config.yaml
num_hidden_layers: 9
norm: "rmsnorm"
positions: "rope"
attn_scale: 0.177
bias: "none"
init_std_o: 0.0067
schedule: "wsd"
MLP neurons of a small language model. Each row is named by its layer, matrix (down: output weights) and neuron, and shows model dimensions 16-111. Each number is 500 + 25 x the weight over its row's rms, rounded and kept within 0 to 999. Numbers have three digits each. A neuron's up and down rows have the sign that makes its largest values positive.
A block is one neuron, or neurons of one layer that tend to fire together. Before each block is what it responds to, as a language model described it from the Wikipedia text at the highest values.

Description: Heading closers, verb suffixes
L6.down33:486501474531522467512528526525541467520464529493471523532501480529509481521511530493482499528483508529477496499533511528487451484473535491528466464514526456457532495484474444476470506507493502492469536524496464553506510511477512479496513495522491507507543503537526490475517490508520461472

Description: Mid-word r fragments
L5.down68:463490531493513534504490459505475529493548549523454536508514527454477496509501525553529538519467569504478524501457533468470505517527445523474494479488479499500451508522454481488500548511489524470499468478455503547530487492514494500485512504533478472520511499480501510527499532504491510509
L5.down110:525513459468440494496558499477545505504500503503487463514483455490474492483505492518485503511508542481477533504505525543461504495490497518541435490509475512520495498496518481457484508525525491487532519496514489538516500496529518525496520470519509481509528460502480462500491481529440482486
L5.down117:540497488521521501515514487467525493467492529527518521434479538525521489462469470469486540491462550505509486499490516489531498529507443518504504508501514488480532513498520539476516501516502462493466498475556481485492481479543521476494540534517526486510449512486532492527537515510496484476
L5.down119:500517531516499472460512462510473475491519513462555501506497440519446492538493485479508523480467503485524502469538525541492526504488488522473493561557522511475479529490531534483515496508544505484492518499511511496499519460520518495522478517502452541518512512476455509530502527498501497479
L5.down257:467507499509510538480469495493494513475523553511521494462487523493510491469485510500539491486520513477483507498501475504511504528477473490519496502467463525518498476506509507506490432544479502519483462490524487446557485501507478490537467510507463496503531533479475505461486476485477548509
L5.down308:521476484508529509506517483475468492522513469494501484521487492490468508450523513528518506478497543426500535497492486553503521509529512528494482513484511484500498482488514500473499481528486509507559497505510483491492490517558516496553502464484468511517512458487510505511474477509461473530
L5.down315:519460492539512515507469518530479508474445497503466496504474517522484494543510523480547511534490492501488487491474478549496535521497465504468458507477508469502516528518540549512513521496506489505476554493488517485471490481528470490527488479506523527474502520519508550484515472493554491537
L5.down437:495500520490492509507508484489545493501520504477483529492535562485547515518491560543478481456477459489524472476462515519491515463525473537524458470522495521469489519516518515443476476489523496464470482497508516514510542550511504483498491495527477554457484520548488497529473504480527518547

Description: Word-final suffix pieces
L5.down80:495498523512488486499503428503638505497469503504531497500470524504516510510526482502533470485498498453501499457463514487571507497493487493490500490520523508501492475487489487528498504488510508490453493538514520495475459490519499493483488488519485508497528485495488551487498491495515494512
L5.down89:482485498556520498496503450507559516532531490535492430515472474499488476500480502507491502476539466442494515469495533502544497481486497506498541466488486555479495528497508520499485513459518493513508494521480477545526481504524478552529463477484557496499515524486467506478494505475477512453
L5.down233:539540473493482500514494507546480490527470522518494527449468567501474532443518516509500476508528564525469522542511466507468512469496508499507458501521500489512541519510497488507499511497493514506496491460545493530495501477484529529472452504520520517506463508505507532486504512509481521518
L5.down240:477496519523506501497525477501591493546500498514488480509496520520499538543520478515529492522489493523476503499518495498519484509486520466478513471532491525475513509467489507512474486462463472517503538487539494499493503454491515531515475467497515536499521530453505532496486470505481506502
L5.down274:515464513505451472495532521521520470484493515477485533529487515532495516512519511483490485476515474420492517495521478481505473528488484518500500553507530512515467462508542475488489480485503488452518558544509497545501462524482524494496488487492518446474480558483537519501507511540456529519
L5.down289:478460555512482462479423475460525491527481518513551507514462515535486497494532500509503477512508502543491475470475485474493484468474511471483519487479541496503485463502502506520492509548459516524471528481501481460509541500531533502508443502490509524479543505478481550449475495510517497491
L5.down314:524492461499521489497505518497535525519457520470495525483489502481510483501503523424507505511518504539524520539534523488521506500510480469500465526474540562506490521490508472453485495518576505474516531510472513490498537542517495492487514510503494510484502497458458550488546493520503514467
L5.down389:494501491487446501530483517502560488458538518525456505546470485486451536460525499486527485487479486490511513473468490532518523529478507527524483492476501510484466488488499493483527469465453506505462511493478475502506499490475488498499500528523480570471500528472498533480498500565512532480

Description: Final piece of proper names
L4.down89:495480504493553485480444505536478515525451497533535521512516500523477520487492554466471496518530523520516469508522482524516492493488463508519503497497523510489499479451493538521479511509517508510498524508463503522525561509485455495502482486489457517510529453514496469489439527473505502536
L4.down166:500511494522476518509467505483482495486447532490466510494497527543460540517541481523515516519537522495448465490500448520530442504503498479461461533512522477522505481482462488522495503505539482492532508502495500538521517498524469550498488497464467478482509502526516486531462504557538450469
L4.down228:491550505450512480482519484461440540460476478485521493509515556489459490496506496527521453494528524528480508518553518498483544544549494493507471519465515525523539454484496527480453555490476504515507505466516504484506482519533555499496487488472513521506489523546475522525516504489497497517
L4.down236:510494516527496515538509520528521503498488507493498466500544478484482518460476520495501519456489491556501481465495493501466543509481555544533477493491549511483464450506532474474495452541501523514539533467468480507518490493496513490513493512480500530477455477454528475490530486511517546518
L4.down330:535493491486500492530467504482540511502486487532483474503510479498507539536482504445494456506506468562538455542508487482535492506497508515482511501502504480452532497478478501509485520468554465483528545517522487533520522477487493526522483480508486522514537498494548507467473498521502494520
L4.down358:533512512474457530529518497494496497548494525512462475487498460491490530511537488447546496525515514522511489510518510552526483492504514523521447495509490522485496512478502530522512486502502483481519541533532483468503510451529486521501535500500518544507494490482514502511444515539511494514
L4.down439:486500503516503519493507507506518494506486527534498485486516514489517523494488468502481522493514488517483440504507497487496473502486481516508468545502551466459467446458466521466490498479505471489523528494514537573507470464534515531547510489478513511494560486499462502499464477493501540500
L4.down440:466471495474526511472484512513460544529485475432522493548527529524533504533506511498445454512492509519463503542549509509530467510506485487492459483477508523510470466489499516530469520494513480517536535535537457523507577471475530486500513471517499488495538475466487449522483533500462494527

Description: Line-ending markup delimiters
L5.down83:505545481512480491511505512495496462537475537508488478492467512452491451522464473419528510525473500505511447511508526482507478515487505493497479475523516491514527464556511520486491476549470505502548497494520496493473497516497500520529458455484497537511506493556438498519426541478499554454
L5.down93:513442535476470508499500486522540506513519536520523527508519497506491498505472499500508463509532497486548481528503528474513455493502491483541498511474512509476493472483519451470543509476532472447483477562491504514465426480533514505479516491466497538494504522506477482540503520504493553479
L5.down228:531467506517493437489535479490458541519508504477484518509522445518514513521536498502494487499493485481495533540494499512491492526490456498507518531447525497477530507517507467474546467520505480510518496474438469486515481531521496541497493457511481526494532458519490495476543506447516517485
L5.down236:484501535480482491503501531535476524536494502501504500527509506480487444559543493475495529508517477503516535502459488524449498539517481519492490521520543500481572459527498511511512480517488476492520475505523500474486465505504501496534499508518515500545495467525495462554470454510496465494
L5.down266:526513493512479469463523532482549545532511496512495527485494527480504510476498451488444543447534463437494511539515503475479509510480508486499508507480542484473498483496488489545510494480523546504541448495500484490481475541501502526476462537517461534473519491500472494490498516483525508471
L5.down268:548457526517477517478475436527540485471446493497491480487515505498537497518540542519531463517466513463508512578516472545492490506508450481489504505491525546494481523535532512511525505476502520516521518503481483455471520467474501472486504489473513521533485476487520479474466437515483506474
L5.down269:464524533501533468527482532550529538502497542481478463500465467491494514483474496481490512515523459471519502509450524489492443485515521494453487492476569472514506476475509484505535497486519469503521478482515528466501465487492489469499480498478468549506498500492470500506484502519484539505
L5.down273:454532536490510523532531500531488477482492526513475496537518527499537515526506514493495480486519479499532502508502471478526496506472511494490493504518521501458460483437472464521523513544518472493475483511477531516485518469550501490521470484496525479477544481493489503471498514557472453482

Description: Name-internal consonant fragments
L6.down269:559490493476509524512509474510477511454482513466478519486462497535502527525498547497488517535471572492486537513485502471509513521485534513497500500508485506492530547481457493490497494556489513493512486529470488501482501456557507508521523518495496472494526497481497469475534485519464501489